config = dict(
    n_kv_head=2,
    activation='tanh_gelu',
    norm_place='pre',
    init='trunc',
    init_std_o=0.0,
    init_std_up=0.0234,
    lr_mult_down=2.0,
    lr_head=0.0057,
    warmup_steps=200,
    schedule='wsd',
    decay_shape='linear',
    steps=10663,
)
MLP neurons of a small language model. Each row is named by its layer, matrix (down: output weights) and neuron, and shows model dimensions 0-255. Each number is 128 + 32 x the weight over its row's rms, rounded and kept within 0 to 255. Numbers have three digits each.
After each neuron's rows, "fires before" lists the tokens most often just after its 100 highest values on Wikipedia text that the model never trained on. A number after a token or word is its count.

L3.down333:111171081143095058077155098157143147126139103163142140178124128086064164126075134146107113125140061191054102104132156195128113196107128106150161138110136094171127125123102110145070093123185093083159155126104092133138146147162137154138077158062162107117093071150115094136192079127123085021128106125135127128103167167142176118108106160139186085122113182102125128142137072092123098159170108196150151127100151161177132122095098088125119140163079150142084087117193156086130102115103098098127157133134100122166112121077153135142110159153141143087159172139077111120120120117106191175148156125140135146145108108126137197139201060179152087152067104177133126170157083171149086152169100099152089129147122131136147101080156103115111123148149143190152145110125108110129111161182134
fires before: "=" 52, " |" 20, ":" 6

L8.down971:108174078130122148158046110110111133202124139076133022128168159197153109094158134114178133122117108102185138137094083142113139175132141128114164100113129151103099173121129102160123148086136141070127102132123114078130135130157108192104090206132162104092081164051140106183186152096162195153145113197174102156121148104103140076127094152124119137099144120113167115140170083086151118130170177125103136105083165125063148098096132104075116119169081137114145147073124160102148153164122136115091144112107159074132123122143089112054173132094111111173100142117091112138185102131122105103148131140143146099130169140149147159160168074158127129141127101174184166090147089123134169053099137158159118175106085171165107119109120138161140096092093141146120111110121149119164065100166211
fires before: " |" 36, "|" 27, ":" 5, "(" 4

L4.down860:103146124196117073100173104115111159079139104164103116098121115112083122108101041169126152107168038134057159179148124189094134154117132136175189103122156083148095155089050154109113127100155077095142142177136117128173096087091105126131154135081178164145088096135179172171130066093155162109141112117167124179163140186127111161129061152107141062116123117106149211128144088106180125125172163196118136135182115131147095101110124155122166132203116141102171131131144171087159094138182122097132118115127103111107132110115078095094043140078165123065101147128145085109138138137126141143154144101159158121139136114170116103149159178169107137184107128085078157132171092108135124119128135102120129084143088146099128128079118134097127170098147204128150136080142140103154161170126115
fires before: "=" 99

L7.down163:185163128199183197152122112151052117131100116142140098165129172148125110139125099139138116154133189117121087099149127111117147119069115117126129081133101087112106121146179135084123078120128133122098194076138144129162125097192153119111132099174130107163147135123111136144074161111149166107194147083128140071130129115149154160135094138103098112133164200155154161128162148129116166126090176118126104127144173128095099063092144134114169192159150084080087073168145107105043139164105153076101093106123045082121137111122118131120138132126095196101142077154078160134162106104117128154101106121177095062099135163133203161100078070184109147134091132123104092178148104117134095133149145109095132095172153117135131117118143137126076121213171204159132164192145162151092116120074168
fires before: " |" 21, ")" 14, "×" 9, "%" 7, "." 5

L4.down488:166099158070097116136178178116179126141130152125112149114117084177140111118127104154166072220150140132104084145165115089161128127134104115162101104095115141092128108108124046159124142101063093078109106169143098107115176172113178144073087115107160121084163113115111149134124124113205150128085199148073102177113126151201176112121136148113109183094111110118126144125113165157122105098132148160150121117113144170129171147120127098107113138143181114145183087121145095117211080151122116155202132143146123097160082081175165177177079136133093091158133136165097164103170176128113103100114137108116159071207105185097154098098159201146155134142092067150115117126131145190114115102148121148094119134147108151106073131076130110100119129132155073061111111115150145059068152134098147
fires before: "|" 40, "\n" 17, "-" 5

L4.down1017:118121090104173142085102123130127175142154071109112154162140083120164148083148153157143068144147086124169163183151094137155153153127135109113166072149154192122150091121122109143166113115094154190166131158105155058191120103072100175154217083171144114147107096152106121150161168154102158137098135118150137172087133166172098190107180069157163087115085093172141147120126116093191118164042124168102112161149119095116095113066076179118106082121171062143121102131094104171154135086129106159125183114094166107120135145148105136114133060146153114131096126143133153074101095197039178120147091107130148159098132113125128108147168103069170127121176112109095133135097066107145145118107088070102121157110115160077155090167128119118117079139146119134144131102191114139162136130173130
fires before: " |" 34, "\n" 11, "O" 6, "." 4, "," 4, "D" 4

L4.down688:114128141119111141138132108196109139103140112118151095168184084150189087126130104167142133147064134159137120148173142152154132117067080132107154133121157096113113077072118128127085062198212124106062156128122184131097160137120096158065144129101157107137173122127149159110125149130191142108155078077089160097141151127130121025086122160116139135152165140110108131161095151126137018102181114132148162090151127142068140147103109162098143137115139082091122131149149178151130164174131100082181136103100114153081095178113152136153121101131124146112119144128132219125143080158124097104105196121164159088128105110171058154179093040164103182087111147117100116109143128171097129119122190063140163191138105137140100146151091125102145148123121128140090103151170158143157096154095124
fires before: "-" 91

L14.down885:179138108104113089127080113135093176158123147142178060062106100138092190131156127149127113187116131108085145084184128088122168093165149100155115130129125167139119179146123082136178129170115102174132114116146169076141106150156107164154117155130081075123160155103139146061145123129124096136215197137101092176131163155167139105079157173105139127091106201137123108215094101113181114128093121137110098152065154120071116176067089141148139129186118108129052114103140098130104162114095133134154142112102147155099184096115115150157140092089155134143186128115066188144173131155107077128132152101140128060127166137080080130172143191151101118160130149151102080126135134098116088101152137147143184101148144146157126105120126153095111112179115125151132138074104156099077135024146110
fires before: "-" 72, "=" 24

L3.down244:125104072128120137164112101140122202090168103143090136142134128110172082119163138194159102128145109189076152093147180130176161188071183118103165158086117139104121154106131163157097120147177142139095157121128085106103188147133122102112105115134108135161143077130126157091156126075160187113175070110072115138109155082091147142087101157097135087096086190139140113129080152117161115089135102149112175086112174132115133156112112140143169175071169069116108085136108157080116135149157094166185122124122043116094075140087135118126108129117115165095083142173105116114150079150134158131145141156125102129113116145200106138122108058159126177128159162161089094125092132145100142103162119078112181104090141067144132167117139174103162201094127192133068067121159091169161149175140189
fires before: " |" 35, "-" 21, " (" 17

L3.down593:078155088124204117130110068096114146095112142098160177092152095150136173146135093123190114128168109150127133187138151166165114102126153121115194169155064130128137118157206168191072161113070096124123118137155107114158147191096117119137171161148153142137155107124077127164150141133182140097120153174154076162159148114064120125093132115132087169100054114137138177124161159128108157112147115130123248135185129141065113086150140156108121177115084139065081090134165135112156115116131142149127079166134136114155106178148156082083106103106120162078099161114167138113140125121139106091138112139125100113119148133073112109057120110147101163187134082122106126110086133158200115074085135145103113083145084132125066094165115098128124149143139077103102075080124214123098129121126176
fires before: "," 42, "." 11, " and" 7, " he" 7, ")" 5

L16.down169:130156148147119102088135110131134152146156110121158102101112085084041183088103191118149138166077135100178137119139075106117125111188115097103132130097172133133128034073175142152180091082109110173109185143082136094120125136144187126131176132181160137174121182074075191087110126128108114152176186147171092135189144132137099073090131132116178127132165171149117132091090109115177163142092156156145073124108138076083125135038111144093108134228113141130095113155144117140127057152143112149173073194116161178129148152151083165112116098128140079176083125116152112117175117094096157151171088100131150086137159098146129114098117135032082122137111132161141134116132086140094119119147168141114117160140159137088115120124131115103091163100142142142100136166173144145149087163112135
fires before: "." 41, "ig" 18, " |" 7

L13.down300:104148143136137073105080112150155081148213106075079124094127097205081153166158157133136134160173130088044126121177154161127068122137098162068140116103118106143112137148117112149148193172113091177090116186143125109105162097159165148144199098148097112130118101100155080095130029104082169097173156106126172059101156062121126136104086111069148138104169158127136137115151166155176186166163120114155090099108071135133156154135120145137102178100150138097145169118214173112133128110074100091150138109107181154104102163113114128085128153164156095120138145087126161100175107065133169130131162103091133098153112123091138116127143097175130137152174088166095173096132127102136114189105174110150089070115124120149109135150120134178126138108148109152110146129154145105050112154113083
fires before: "," 69, " he" 4

L4.down927:126109073127135080151149132081095140143135084135137093126108114146139116182155117120100220196156092108112082126154141109087136083133127108085143113103064104110125111119084150154159124066123030165159123139159148102149144123112175095115165183129114102210134180102142135088111164095137181109151114117123170148139076128130107093141057182075131127088207112127095151141107132113156138116115170146168110157078125135154147165148091062151160172167140104099151146113120140140178120144182132081117109134123062089168113081097087136090086119085157166165107157137107174132144142098060129146203115069138116159175150128181137183091117163157084050151113094120089151086143149120122154081167163145153158119076098156111126148130136126114153103101174141125140128098225090120134147124125148
fires before: "=" 81, "\n" 10, "\n\n" 8

L3.down89:099121134138119118133112104137120127130135097123116140138104130174080095138114058102135135126159137135069183137175096227140159140117140153177176130101120059086083136130102123176119126200136085113102154122089150057092075155118082130103122129081115123211086103141183165183126085056157133190136092128111096172156146180152170130104085147118123136140176170136105129148103100162160142103159160082145112131144118151107107112116075110117110124149119135090097121094142149099159219117127151111106136109137129092200173163148099092081071144105193090111136141163153056131165132140124094121142122118139152098110095105130116078159143151170092161151098140090109152157138118124079120228148135141058136087172152129137095141124125129131112137113119175103147134060140130102149102182227182
fires before: "=" 60, "G" 5, "|" 5, "-" 4

L5.down333:152149134110111158141188133134102130090141108147133120147166133162130109132161107140182108118125109115203118115080101154108135169149089135123159148128129105164167156097117116124161192117130089137214152171098101121103120105129131163132113130083075133086128162175154140065117095129128192132120120096131108105154139189064106172151113151105122158187131115066143096153168127095121088169153149197059150122164120125133071079106122128124211143113075098088214145145151120174128112146135108097128107119182149123095132069083134092100123127085132120081098119127101114094084163139162148113082140178120149116129117142158202141121180170131085219069133118122099111121051061144165102098129117094144099067199161152050137078147134168112110121074117131177130121103113107107177110097164139
fires before: "=" 53, "man" 17

L5.down387:120172141074122083109047125109188144190083099084183144198136095159132160131126137125099151123124157127132100129117074069110147153119202152113101163156095160195087081118140107183165134111107141088133164076107149110107095119108190152127052133075087112089100154155134173172138194099165110111127142133114145169116158160110135101138164125075130101165142135168146117125170093103141196143143136107126151119071112132080189085084137160117118158177098107113142106129112178137178181155161081122070095126157155149155100180150122085112179127084153098158127076166106131158146121083075091112181095128158082073117126147129170120156114122149149102139109148131099163178114147200100118151118086119169120108104094090107115120096127124166190113182056124096104133091119153154106174125085146
fires before: "\n" 28, "|" 20, " |" 8, "–" 6, "\n\n" 4, " 1" 4

L5.down106:140144123138148080078101087084174107089108128067126131191089102130052153140183185189103122184133091126136101106114224161097082099157119121112148135142085135151108121140122150166130169119101127129144122130171151148078079136067092139127184175094126140123203129069154092164145129110149076138116126116134112139104138145121155154199170120101110126106119133132139168181142152113136151154194112109101141107119088146139075113116185159107165170096145163116133122140067181140116093125093174121126115119122067028164136154134134134118132130157093125173116125091180142098110150145116148135106157114131150127191181119126101146147158091098160113157099108154123155060112107147131127107083145130127089129108155073207055153177161154127108114140124090155190095096128162120024073140084102
fires before: "," 46, " |" 11, "\n" 10

L8.down583:151096130135062117137171104134091126109129159117176135124104083126150150117117114148154084077136098075132087109145160123155116163158148161190167195106090136107128091174138120105131151170117080121119076098066141110116115170132179144136115091086158154104164120079070143176096101117119115144224107111144187120119149160088109100073131177163080158096152099141099236205182125139107117180129165175164096139128092167156127093151099103142120129172113129110132083134127153050084124127127163145112106117124082160149181089120190180118083127152129122125174119097140207068145068126173132116163087176104127136208126076151133167127159137102107138149142148161124087106110054115113132163074144122136134116156119104123122106085149126178107163086099101114107151115116159130061115155096113
fires before: "=" 67, " (" 7, ")" 5

L13.down337:109141136075108133153133083178108116142110201118188170131077098155077126137092088087187123141074059135074185142120101120101131092141123093152159151135175146097136129123165119135117106089131134142103099121162140008127138129167164120136122183096179148121169126159164120123140113192097105133144066156137117138170082114129137109104135161122120141171154142140068146147178114123139129111088165128144133116128154170132095108095175166155104086144132075156110157068129159109121150156076123163095124073128167096096111172117162157146081167127132134078153072172115130105142163121142119134144158091114170117168111163089099145215140114169132144123115116163101129110109162153181114080093181180163138082129170113159137136088076123079147123150161100166038086163076134168114058112148055
fires before: "s" 53

L3.down1011:131129151158111102121162079115112150128093134216107146109136079101115150180120082154163130174144094134142130145140118130066114193142119088180162097157112092172134127073119158095101101068196131078118174109107103141176116090079164117117118152147124136118091136199148141116135095130134128122210102078115110091150088071100093032191098174095131102151123109129114153150163101108155057137187113154086169163180146128155096111102078134105153168156131141112136135180061137127130104167133154105190101122137114135113103046121138170161078150143132146072130120116122192193103166175111151131133106140175175127179120138132101158093138141096167136126128111127149134094073093150178096150126093069138097110140118134057142121123126091118135075115181154154148103167158127087183136154119072
fires before: "=" 97

L13.down90:133125155111103157120121106141145131145134118086122102084176170172121065141175165224096119160159149165157091047120140156153168176142131160136139104137174118158114111104137115133153153083136155148113142116087113190139131135095146133087121153138164148160120113134108090137177160091102075138193134120148056187064163136077146115150185091117153167115074135182142176161174075094142094103150150148113120078121101175130079150169147177169134119186099138130136102137132127072125090097140121132127092126233124104150168111071075175107120129154043195146097165108105135124153103129147092105140072055108105074123134114144107146192094126129076124088097184120071140119068119128135128125107162115112106136095140174104102124155153123111095102118142093162153154158147112117054122094128161
fires before: "\n" 95

L8.down241:136150099091131106159098176176115118195138130116074067096129101137119156091148095098104113131092189165140111171158125108107158169042127134129116135106124127162115111090114096101132151115084094097142132110103171168125168170151122099135101119160137180086146159085176168160141159104136163141165130117166081159150133087152080132133112164137172133139123050123147173085100132096134107151176115159072123124069134096068145115140131140165146156168121118140142094108159096123163124136145084148158104141088147131093115093146081188093119049088177132169114041141088158129068131148112155174091111135142079172142175106103120113071136134107104088107153158101147134139125091181130126093114042157126159190158154132082176121185175131119137115132158181137100211066092103136120123187206125
fires before: "-" 50

L3.down871:171109134116103114115089153043186135131116168112093150076142122156100084121174148157146133145129145145152142109180164124134112086087170103144146136114171132184129091088146190159188139133081170155177102102062155147109115130092119137145150137171135135171147101087146162108158105152137131115120109089156090074151122091182067169147158123135149114086075104120148131104092189050131130122188194146079137113103083162167101178196048095083155136071154117159121168160147144127192094142124139184128116152117119149137080131131155062129089128141086133132155112095118136104150098169196147138184178132059070165133161117108178135096120079095095146088106082149123136054126115112118142096160125123096136126162082075176109160156144132145108114152087153103130096108133136086132155105076165
fires before: "," 33, "ora" 8, " to" 5, "bra" 4

L3.down752:101171144159088132132106147125118113113114108112118122161083114103098131104126135147154130130078156133156172180125098159120139141169123117120161119164119095141123102170075134147143159188119137123155125117096104121127131117068160075147108136097131153057117052170142048170131184193070129092144111170132114132092119163145155175214101135136115062118085139139113194109127107114107135099098123143135132119112103143153123101085156133167099103177167133138066101113144123093126164112153101118123120177126169122111168074180149121056139071072186184121103085128177183070140132158114132118116078151060125177114144109119147094110138132118147126144124148088173111164099128124124149039094110166168143119181251112151220107169162084116142144095159111136077132105123142199083109131149123
fires before: " |" 40, "-" 24, "–" 7, ":" 6, " by" 4

L14.down1003:086206093104114135143161151146153093089072145108094086158126107144129116185125101151167125091138121171156097170121150154127071085081131110158156121154157047206059147080136155159116073177071093170133129108088132140182108120182168110131139116131124170111099108141124129113139081150150141086091109102127126137139141109142142152102101108144202183101158102049118157123165162108198118093164119163117147128119107134092155137160095153133148120155100098163115117193150120111144118175122119121101070096165172093155144066111137153108140194131121170153089140200123099162095126128109129169104126204115141140175112183137116112111115134126143139128141102127160132116111149184124083149122171140095111120143071092103168150099125151049084160103140118168060152120144116171093105028129055
fires before: " |" 31, " –" 8, ":" 7, " by" 4

L8.down925:130161121132136128103149111063051110168175113170117114140155084128162135138107134097137135169130117115098170145126093156071138168138153138135129124129100178155148119131101156086114183104144059098140156073090089139123182106140174126202169119153142129128074128110111120122107170120134150151209163162136195106139087132165114136155061090051129136182106138122142113117145138152139127169109131101105118144061160074122144143085122085130152114160122130179059154086097157107102111138089173114148121173162173143055167128139107091074072103082111099138101130093155065181101136116179089158065060124093086146094157154198129106126112088089129168110153119148147141102182136113096122115126112153112138168113072178180174106165143135177152140095108196175106136103085109169106128194130126
fires before: " |" 76

L13.down709:138112173077112067097118070178107112198186159122179121114103151178145066151120091109171062099094145128150133116054000150155123087158107187149158128179161085182143154129118170161150125130104133135128134137144127073151151104097125162131121063132138077120143117136129123135103114140106149121222117106099123104119126147121165131120125096125171134160132106126159147093170100130158094133115163076170148142139116102106155125091117131120121145062145142162143078079156109112092126142091083132130170144087139070163154167098136158148139141100058131145119152123198149163167121168100096131146114124094155101142155157115069148142162103120133142100155131148132127134131094104114083143126196124142104104156071107159146096074127167098180083136219126110156179091154116098127101066111201
fires before: "-" 47, "s" 19, " War" 6, "T" 4, " Gold" 4

L8.down347:130139102159139140107141110134112092167088172078102085165148098235184187137165171089090102082118134149172152151127048158126145107115142112070132118120104143144082133113117103145136116078122131172072108161170173093146128106169123102102106176079124118087082152084168119129186149110167096095145140133178129171109127054122173075124117118128137120132097110073119142093107131136177112157164169140165147133097097120131167116128118112130186132127106162106151148114063152084136170200104160152089185125092142093105151116205155092070147117119129121129120128161097089144143105167085069124167131149117109140133129103146147176106187145137123064122164128187111133087147086189157135094089052098128149188086124123146121096130195122151175119168162167162103119091125127059136087120163161
fires before: "|" 63, " |" 16, " (" 5, "\n" 5

L8.down939:118156155095095172158127108102164150054129196113135125110145118106124122155113125167162104124136103125141100178147125082101142151127130133142183131099167124121125123135140151118181109156155144137114084116156059103030175088097138072089100190107097194103161135102155127035156140100073158097171111083188144182154128154149151112128129102140137139148128156130108088186144134108132103203078159124169077158110112103079127123107164126085147123156114110144131095130157127074108162039099128154073162144125161096111153086170129187167132176182093172092209087138150131095163147187082158091107127178156090071107163111107117108165133171123094118141161155124094184155128118080129145140090131060155117149086128117129089108083176119125137127149128140086124145096162175137155095108085094
fires before: "=" 99

L3.down310:139146109125076067138144110118091158074129159175166140120153122130137147099100041129134137130159085132092068144132164068083137125092200174116149185078098079164125135134082115092139151131146029134143114103150196175142121106154127143172156157099136155122099158156154191166158147093182172174158145151107047156119104066139101080148098136154110143085145111119130160121106104087157042071148137160103160113175114174182146144127112162113156131150107127154168136122145105080155099146154131170090122078169107155132117120101155096096070132094143088073094140163122151115131191136129136149113158144158177134150151159137108154089137139116138069133095120119154148108151113139118133066150131060124180135123105119059120105134143137128112154137137165158207096068105096059169108120163077
fires before: "=" 91

L14.down464:136158151172138087112153109075080164135166101117122107097120114150117098099145118167111098115145135190159149153108184126131090225104163081149173172170132177122114066103130118101132187123099101134172104180145153148158064172154022140102093154173080160093130136135107128114142074111126069129109146136095121169131139088109090157185077138164158134120118127134151117147165156096109111120195141185115158123115150102104147065091056132184148116120125149130161131100126095118079083181126097144160131088133117110159100180110082163147107145120152130133134137122045160205173091105111117108111151152163125117139100128092123093169109107171138101145171128082137169140145145166127074129096071146114097202176103121114099167145153126132123088122062089126101139086195131048161097145132120
fires before: "=" 37, " a" 7, " in" 6, "ment" 4, "," 4

L8.down923:153171095143156053123161074133110162112128143172099102152131127127193055122131097131140146188076154110092103206134109181184120103082122137102099120084119144135177126111107141099076145092104124135113168107092195126176149144074113094139131107116097104145139110106119154164108129159151136149099077108133107071149123071077077132116130178071143156118210138062150118092111138120160169130162114156135108103156156076128125126147161109160154150121169134163161113180131116111108133107100171123082113136139156094147086061105102111159060132034157158129131154110076153120084136210171150159094086133132155118144162111153137159087122154187083085133119086120134116032166108145157120170119174146144144118106095137106186140159156124100151170078133154150184180116156112134080148120113174
fires before: "=" 63, "\n" 28, "\n\n" 9

L5.down867:142097136103111142134126152147132144103180146165147106113135048088106070158136162146174147150161159140156120119175102129143154110177148130139185142088096136114203102105105123112130122139176106079122151139109092177179184149104170077171160095112123097126082124124120137160080138089114088117093120201144131129159121173180141183174103180191145134163220127094113131145146123107132100098162121188095119105134119180059082182128160117132080101109169115148087167191143113092158171080140136131139149141105126133151162120114123127139140119090159117172154092140173110057158076098099132088102048139163147114114106162132146068159157158084177108120166048146093096111137136098101141140098088098140143122123175172099155097089117100072144094059139095141112108076104126059150082153139143
fires before: "|" 90

L5.down43:103087069093105143134161164112163144090157142144150102087122139129103141140053121154141156106135103109099192084045146103115186114194121114138150186167123146095120149104166148109139154095196159095107178150103171140148133145104140050160085105127155131116100170128150077104108071130180089119150111101125190124079110155101141118190084239150126099094173141120125102136132107093098119173101122167124108172139139126184078086127092160099118126116161155114133122116103155140129127116109139155135151118172104121138144129168085210113094164125163160114106085054124094089112158140145159156115097137114101117137062125108078154163155145149182158121068201142166127163125107081156176043116122111180090139101151112107154131107102113085064087091173119138154167144095134100160141159135168
fires before: "=" 30, "|" 25, "  " 13, " |" 10

L7.down228:148075129073058104107178119172144151124134139169111078091135139115103128233122125121081169142125189083175140119096206162150128126139234134132151123163108096107074122135142117179094180149140116168126123141116134143085155124147163129086152148158203125205144187145124079131078110129121148075132129096105071096118143133139124089089056182112132110068129174080085155137076115100139118095118128109097134102134055108124082180113108125164147161104141161126145151126064134092117097085181149120089161074191170161137103103110159089119116141173064149098111147167115102118170135138101144141100106074092118116103128166166124131171171108122134118132115204146174146114114142108107116135153172114071100097080148129131075136141114137125157165098119179145082125151156176160144154127129123
fires before: " |" 33, " Votes" 7, " Length" 6, " W" 4, " (" 4

L8.down71:146141108132083178159170141152121175164155117088104067104134201122140174154145130153197092121127182100119127107128109083133097167112078078141142112123166100127185143150161126161123117135149183177078124135051112082115167169094156140125144133181070118120133129110140104155124128176124072133140159151104131121105065149086101135141120089193144073143123149096107136150132152153135163133127052159103089053108141082101113083100125160137157147139132064107175072100039131098143175156135151135125147147118116110136198109108152213144157181132160096099181095099118086151116149111174150142058109183126079140160095134153118083144107077086150161137079136127128179135144140122070117087152162125135090114052169127106124123099125100134104156113134160148093114132137162096102142194193091
fires before: "|" 70, "-" 4

L13.down854:127116116139108078112099124153122068190073170084080094107092158124136086117161170122067112121109135093173086075139128120149110102153141165126084117127109175096117145164094087128151155098160133154155159111142108090133108160164165154084124167106193110169143122114153118027142058117065202096211109144138119128097117143104160112130131138152118097124162205123112134194137168120155163148086141164143123157108173192155090122094100103063147126157107112169151082144154085125162182099086137110137111141149096114170152131096071180115204142075139139167059180132095094113108162120110166167164141133152145108136167164131157138110104111091131121150128097111102115146109117111099127076154145137144103139171094141128103114142157111144128173184128094150140161099154162074093196026135110
fires before: "\n" 81, "\n\n" 19

L4.down132:124171122093121094131139045109139175106160126140178149152078123115115179072140103056165128122117129107067129178123043171091161109130189122213131129101161136105112153098159216107113079126113110129074145106051145062156157091164149117136082125145127118174099108148129125163112105164128103129079159152148077120117144162162087104131074121133178147159125105112125170191091141141158114123142117154153112126156107105107109083150159179148118098118106109116159122191147191072181144136087201107140156055126125124153162130181095162134134122155202163171144083117108095155120095185083126168095135121061121116088088143102159096149120089133100072117130163140163125136117167166117143159106172118124115105121121122103198131142131163096131145116081151122101111147186137181143087077129147
fires before: "-" 75, " |" 4

L14.down687:104118090146110172094159090167129075106144058111100095137087093143178133084166179155110121096169134149119073119187166143139104167153167080127146092152120147088206112160102125166131162082112132142109185127096114135109158119176072108102135129078086142120100124133068096134158095141076135212130147183086090139096133140129146109138129186128131115134059092088117151132125106104126113223186149146124149095152167161166112099180089155130088108117146099104104178090078128095114143142071111060093189146151170128133173114127123145105102108157193089124157153146083145169119150105187124144136118149119177149135207119140068075184138145119080137196119137067107132116030136140150105077138110122160137137182167136114151118082109142092122121126150148114137130129125080119127162154140117
fires before: " the" 21, " to" 8, " with" 7, " a" 7, " in" 6, " from" 4

L7.down671:116162086145163153129097170166149122128088110150114139189084101144179154093129149122115170127187118148170138165186120187098154147110142084133172145106101100106119113151142147134078076121167104112178127153176131133082127182136175109123167140120082205124155126091095083183146154209160117146187155137139161117124124123098094150121152142152213100149127119088142157170106166120087092115129138081130039144147138111153140124137097104145090153089093155146129162114094143084129147101160105127174098115100130125068155130121084091105104125115061069072125145082124128104134096158141082091089088111166150103122143188060136108126194164076180103121136118091138196112055113089113119162107125101147166133149159239155162137134115089146109097095159106133107088132125095082150106087100152
fires before: " |" 24, ";" 22, " —" 10, " 0" 5, "  " 4

L3.down574:171158075117153156137130096195144130091119144080071131081186093130072086153136162141093094113148129119190087128097103146168105099087181150115188139148107118084127117098106100147107151145125127146139180096126089180104111127125154068090211105117137126131085142118079127154084127107154170135153103074136142118107107091161136107140108150139161100121135117124100104112191148164083084114095152096141158106184140173185144149135080173157084165098158106147137159131141125089107174112136125127094101090063086183143111119104148147137104125178156185131084135157163133129125130097135115163091112106061117116139145150129161122164124107105127187070150135178196175128153100126073161105052117118123079180082138140147097195089156130182156058098149134162128133196162132127178130074173058
fires before: " |" 28, "," 15, "\n" 10, " in" 8, " –" 8, " (" 5

L3.down115:069107107088143134126135182148135104145212120083081124083118141153170105144132105107097112144143113096137083137124110178117107170141149087155146130098141142130141122129125112065171099105125172082155083164120132166131083134120200104182142127159113117111198147157129139169145070080140121131165162057120140086069134126176120159150079149102137147162137106146143144172127139046154074093114141143139104155152179114139132217167093130101116131094131124108197143146131128120106103058148152099179117131128109162057081122107162125178121133126143100129148142053100153145159104066084156136139186079086124130077102167159115164156105203122141063170130137098159177126113186149118114103137130216129174125162158160123136182077083088095125124142153062095095116098126111088110105114137159
fires before: " |" 41, " 0" 10, "1" 4

L8.down100:160115189121118152152162118095152049045162120131136127080108161115121155124090118152092116098125139127064157195089099116118166088089158195160146182124134153162109169169133154184189130136098140063127118125160112120086151128133117158133149151123230166152122141150119131149163156146109165057150143056152136136096140208108088137073099069134103154192144133117120182121147077141111090188119095101146102119167170079146132075137131196118145125143113105131094130176080117135146179110126129146199111123129116130096139119113124099129146154079124160188112123155051088144108189162143143118106073181115100150114089121126100084154147200140100136136096174121115115084144081095125121117148122136124165113157111124115122152105111168102103134088117097077077176086116145110060140102088146
fires before: "=" 100

L16.down338:072122151106150119132141111154105103113145094125128176154139111086085115152050129104184165089123103186112184147124130151181089172092174084157169146097104133185125123116196153105105133178178047129102138094127145106189142133123171133149159113192068150118181133113170105104110113132110127126221130124145121123129135125163142129114089084134105104134137147145136130047131156148167145102157141085058106143147154131114181180141147164121156164092199116099135122095141176106091101156153108138126133133107159115154091112134153114106076093073133096092118087122123171140155172075179176123099119159073153139061066097149061128113145147127168155110121114170139094140132111139128118148114151104137116136128127105157130135160127140124121126148078138093062115159120085149189134000177083
fires before: " |" 94, "–" 4

L7.down727:139160091114111167130114128092095126191116092084102092183126130185185134093146137116151111151100106148068161108088062110101166116110157095087163170116077109054123045140161132184078139123076104092130117116107164095131174146124113155115122129120092105076111109063202170180196117127176133155174151149113145189151138101093111131118109151084169077029136134175092141187128155103100114117166086167112148193122147148078135084110104146080147115150112146130134180143093154146155169155137137150140091134125098149150162138143159080094140149110161129154187161114079069107169155157146111097135129113179200125160147162089112099063135109098157102112117106145144139145158084103107124119140073158183159176172134167106132121141106139103153087111080115138127162136155138167153074095109112
fires before: "\n" 52, "|" 12, " |" 7, " 2" 5, " 1" 4

L7.down145:142135102150137104144111144162075119146164130150091095114112136154162158156157114115103136097129104190086150135135061122137145127148099120115178096135173091143121168086162109137063142123176123102118110141136100150142085078110173093168155081184189117103050114172107174119153108100144115130144108133162154128220099156131119187106078122145110097184083119133140106082113125163138152106134130108147099097077119143129124117051089085213147138123098169141072140152151095102066106153124095132132153133165125228085171152092149146078116180111091147174133119062135119125118143074113131089164049118126131089085120161155179154109157114129096101182119133165145158126081104178075050077136137125144081125146127136154148151093146175146167161117094149143103112109156165134139217177133140
fires before: " |" 29, "s" 21, " med" 5, " Championships" 4

L4.down327:213144114094165106095133143163118158128174164117128101101170134113105060182164102140123169138148131130094112125107110099152120088142179107047154133120146134142126153078081125115161150086185176096147225137067177154097051101158074140154125096156141108057167123077091126136090114142164130097138075074103134083080105119159116104140148140118162095143129164134098136142102138129158152137098134103151141123085080117140119150125081125153112125193154124138124088103103117130089112170094099182122129131116075159123118138070118175220114136169173139117093140127096157155120138107188095147116111128089125131162161075188145128130075131178183147086160198137177144019129158095129117154122062138147166172134097175119169125104135133115148072169164092139132149123094148128153129152130156
fires before: ":" 25, "\n" 23, " |" 15, " first" 4